{
  "n_layer": 13,
  "d_model": 896,
  "n_head": 21,
  "n_kv_head": 21,
  "head_dim": 64,
  "d_mlp": 3584,
  "vocab_size": 10319,
  "activation": "tanh_gelu",
  "norm": "layernorm",
  "norm_place": "pre",
  "norm_eps": 1e-06,
  "positions": "rope",
  "rope_base": 2640.0,
  "rope_fraction": 0.5,
  "qk_norm": false,
  "attn_scale": 0.125,
  "bias": "none",
  "tie_embeddings": true,
  "parallel_block": true,
  "init": "uniform",
  "init_std_qkv": 0.0153,
  "init_std_o": 0.0125,
  "init_std_up": 0.0153,
  "init_std_down": 0.0,
  "optimizer": "adamw",
  "lr": 0.000438,
  "lr_mult_o": 1.01,
  "lr_mult_up": 0.981,
  "beta1": 0.9,
  "beta2": 0.95,
  "lr_head": 0.00601,
  "grad_clip": 1.0,
  "warmup_steps": 307,
  "schedule": "wsd",
  "decay_fraction": 0.857,
  "decay_shape": "square",
  "final_lr_fraction": 0.1,
  "batch_tokens": 131072,
  "seq_len": 2048,
  "doc_mask": false,
  "train_tokens": 1064000000,
  "steps": 8118,
  "dataset": "wikipedia_en"
}
MLP neurons of a small language model. Each row is named by its layer, matrix (up: input weights) and neuron, and shows model dimensions 112-239. Each number is 128 + 24 x the weight over its row's rms, rounded and kept within 0 to 255. Numbers have three digits each.
A block is one neuron, or neurons of one layer that tend to fire together. After each block is what it responds to, as a language model described it from the Wikipedia text at the highest values.

L9.up188:133100124112162094106138100093062081161112116134159160153121136160144114147106113071175115144152148185123166152160126087144111100164120144129085140121080149097134155147170086099099131116120165140123156116128130113116119126130109120167152130081134114145141086151141154143122130140148120123120142132108150170093139099120114129122149147118114125141112187145147092116121116131144115115098
L9.up2007:099126171130148088077102082118068119133108136164140188179142105124140106150117117096108141115148127186172154177137126124128089155192108161139087106084151147089139157148120122083152133126130137121123124141120146088126117148111131141115129162146119163120146101119137152145117142096130113153131160142123124158114126088084101111175122146116155124170165158153118146159090115143119109136137
L9.up2567:161120118139140120134132126151114146145096119161120145127139104132161133103148118083156161155115134134142149128152134129121104136095109116083133123112104126129134162116156086106088151140102140086103145111095083116152150128149073164177125170134153140136156117143140152143159124168167111122117168143115097159112126098128131121105108166134090109166113134173115156119141102118159169098122
L9.up2671:140092113146154113112128095147118124133058130115139182143160144111160112150149130059147128124162157147081140191185171092194106112149135154139115157154122098165160144136152099121146135122137143123116162131129109118102133127113119142140177140084114130160102105144160147136147169106112129146118181152170132154102175091113129154128127172119121123169139135118184115119108118121133096153103
Description: Sentence-boundary punctuation. Periods and other closing marks (.", )., line breaks, == headings, list dashes) at the end of a sentence or item, before a new sentence like "The" or "In".

L9.up210:115107119129126152108114147148141171135139120131143131130117127150122123095111106139109141167147139150107138124112127114126116155100105109165155115123161105114150134106123074155176136149092125188181178105117116130136143132158108157123144116124093128102122136134110124092136105116150172112119140135111130128117100091144123153108158129126117123141145153137145166160155105139134137136129
L9.up633:153135103132125115068093145147099129132139132152120110153144099118136136076121149107149188124147141110109150150148169140122067115114123118096103087130140151141137137128077135098091154077146141149141101125096078147127141072135090127157158113113095139124136137107163097120105165140187113150097157141157141121132120103141157102124112097143133148159122111203158159121112112115157133140125
L9.up815:139145117154151162121114115162151118087145139155141091137116172114125085092105111129144142102134115121122107141158151122126153126137110149133126120122174121144128120128084154151182122149054165127151138099122132089131146135127109174172132169155096123121134151109110133111144157161164129163149130134130100167135157150130135112206150084144152123134083144097165144115137154135087152101103
L9.up2287:146102142103139163113110111128157159122150134128124143105181138109142135102103147116149111083125123142097105125125150089141100130093092123115137095117152154127124109095108101133168101136096129148167111128128094093174168104165097146163147126147109121089122133151177147108134095120139126146134131102132191130138139124126111122097141144105128109145138158146162124166111127086132129114092
Description: Degree words before adjectives. Degree adverbs such as too, very, most, less, and linking verbs such as considered, become, deemed, placed right before an evaluative predicate adjective.

L9.up131:146091166146168151132103114133105103105107129123157114111119152158128100122155124117136123178148129171122136132138138080131145132116108162110148138135126121119086161116109147144159100159106080150169159104108125107143116096112130135128135127143116158141126099164165125101111097138105125115100104126160096153068149105150134096108187157133101109151131124122123102091118139112148160150109
L9.up1069:111125107160125159102189134135114123128107141082149101125125124106136111087147100123139081125108148120137130139143134120118110166119141155098105143079098149162144110097106140128124116128137163099100160114102129087143142181152070135166093174154130104131136165127125196127152159089143145119137132126120110110155135119121146123151166155153087099131084144142163154131134119118097162117084
L9.up1772:084135133124191132106180102122116083133146155090140162180156139140122140121158152134130115115109127110114140124112128135141136093139135136159124088126162141161144130137155147125139158118141125140136131090113143140134108138124106164142140121150157155099091103139160149121145107157130144120140125174103153112084159088164148109113147158115104140139118161121153120132087152112134120179159
L9.up2164:139151154108123160148183125155150121159118134098137114084095121134129150128117108133172123148149125166109102127178116121156145128169125161129152140132103133121151106141115110112070129127175154152128138110091126120098169157087128136161096144142123131114127147112130179132131145123141147132122169103162138170071124106144146103143165089117144111150144127154102121116141164104120104113140
Description: Counted plural nouns. Plural head nouns, mostly right after a number, strongest for games or years in sports-career bios ("playing 15 games", "played for eight years"), weaker for ships, programs, conditions.

L3.up750:102094128075158156141160094144137131126108130137146124133137092107171148145129105092133131140144178179121136195154108112090137107149118119112104114073105122120122117115126102130080121123087170151147134147097080127188143086134113132147146143133134113133089114119118123162157148131164123167147123167125115112143122086076124109131130162135131139148154182136165135092149128116118106099076
L3.up3350:115094126081152139107158110123132109112123137150134129151150117105158132115155129117137110128133170153114132189136138114102137132137153122090101100084102110132145097127123118167084108141075160121100168124092116142167147077102076146125164105125124163145090111125123173185128137124165135161128127142140115109124147086088120120118125164092139141139135153117153116103132129127122090132082
Description: Paragraph and row ends. Sentence-final periods that close a paragraph (often before a section heading or new paragraph), plus the pipe opening a new table row.

L2.up271:123171126176133139090161095127102124137146065131187115112151131145133142120117109126138093113131155128149135121121126121118083169162148124180142139096120105170118147106119106125132114137090173130170175141117132182160119098111095137122136122152161134164120166141164138085164165111139129121143117107104113097164139137086156162143136115185123100125147146162095092108148105124145122110147
L2.up623:120158086130155142125135079098138101103124091160213128174148162139128162093147153089116171168135184168112146108129132138124183115125130137133174128151145117122133125114121099131115173073142103136128159161126078102137152113123111074148123106122159160123097138119137101133174103147120129130099118099141148070094103104141103131121128140138151118126144169154103133127110161139143130106101
L2.up1406:152132143136134172124118104097145130106134159103136139147136113137112114094135152103096135131201170167166179142148137129169084120142177119139135122111099155108130152134094125121143147138076094101108154156133136124123168094128073171110116126149152148143115140144130162100144160135170116158085072138109120112138171135102134127124119150147170105148142150146183098069152151118130097124106
L2.up1602:123175114156156144081137090104142135107134081129193141149142156165139137118139093110136121117142160129132153112141093150114088140164144121182122132075128103145133133109144129163152115116100167126137170139110131191140104098121111105176114121154150118145121158154177139123172141104108111113133107103099137111160129128092132140137116105187144105101172125163104099106125099143122122103145
L2.up2076:120169117133122163125153064116119133105171079116152132119146144153146082149148095132125114157128153120158139088127119129128094152139126098194124129091096116161172172086113140138122106140108150113124146142148128147147150105112110143115131167156139127183155204160150156111164145136118108107172144138115094144170148144122130191137136116174173121098124130117133125118152144120138130127168
L2.up2098:134176117165127159107142107135115129122151091161185113125154149147118123131114128110132113128127157158130137104135123120128085147143138108162124148085119110139125133109121101126155137124114168125173178111127123169150097098128104158146149118136138133149120160146179152098140159115133147124105086114107149111148156136105125148111125119170128112130150118148113086103143093127150116111115
L2.up2241:160144107132153098171126060055143108113162089075189133144131132166166110128162114124125122096152153136112165099128086121142076118143135111104093117116125133160150109159101129150150121182070136109111164169128117148125134111120121141117107135142139139142127148165108125123143107125153120132130127131114128131174201111112124145131122138108220126113140135111181103140133121100130096129113
L2.up2368:115158123162150144087134039146088138098139077126165137123169150167157136133134119094119113135156141124114143109115094143096096151175143107191144144075103110163129132117153118135145096147117165112160175123114139154158108102123117146147147093158144147167102150151173154137179133134102143121138131102110115074146141101105135153111155130170147098115161150147127111092124097147148143128134
Description: Compound head nouns. Common nouns closing a modifier-plus-noun phrase, especially in history, transport, military and entertainment text: prison camp, ferry service, Broadway musical.

L3.up1809:146127134089148161099116067105123142105110121105156140140112108147135119106110145140118171132145132196130157115129131091166127127138162162114140137116142104142171159110140123127146101134074176126103146141130132106150132121129126097156142123138078172115088174167146174102102112077152115141093148138101192112148095138110111144101123105173116119111131118130141111136112156089115127117094
L3.up3074:153155105126153151137114116124099117118125148123138119174132109136144118109117134128127105134144126182115156151107151092145124117150159136094142128091097123150172158145181115135128091126093148142116149140140094090153168110071087097131183117154130145128099141138129154136151089091148130145090108113179166090165146130098113111130145121121141120129136098106138141109136133072082107114113
Description: Head noun of descriptive phrases. Fires on the last token of a category noun, often a role or occupation, that ends a descriptor before a name or of-phrase, such as rapper, philosopher, team, blog.

L3.up1887:103146126143126122155154126095097130130124131126137141161103117151125172150116102134128120138140134145118127142125121158140116119133122152108169111129123111172119097194167152135151110161151122162139091100144126143134094107177089101187135115115125108152128135075136139102132141127121140141081120145193114113164160150109086100113131129146127150101110145135120130121104104132085107151117
L3.up2479:092183147200132132119123136067099101112170117074133135154110135132067134122154131112102122163130151168141128110111124176142144132154155120134140146112100111132092072169123078134143143131149100131137095112075118116156134094135104122156095110101078131103085136158164157121154153116143123131158128152136128116114170132114154111116133191135123126141124120154120134133144111152145142147154
Description: Mid-word name pieces. Short subword pieces inside rare or foreign words, mostly proper names just after a capitalized first piece, e.g. Z-ed-ong, O-f-akim, Gu-er-chais.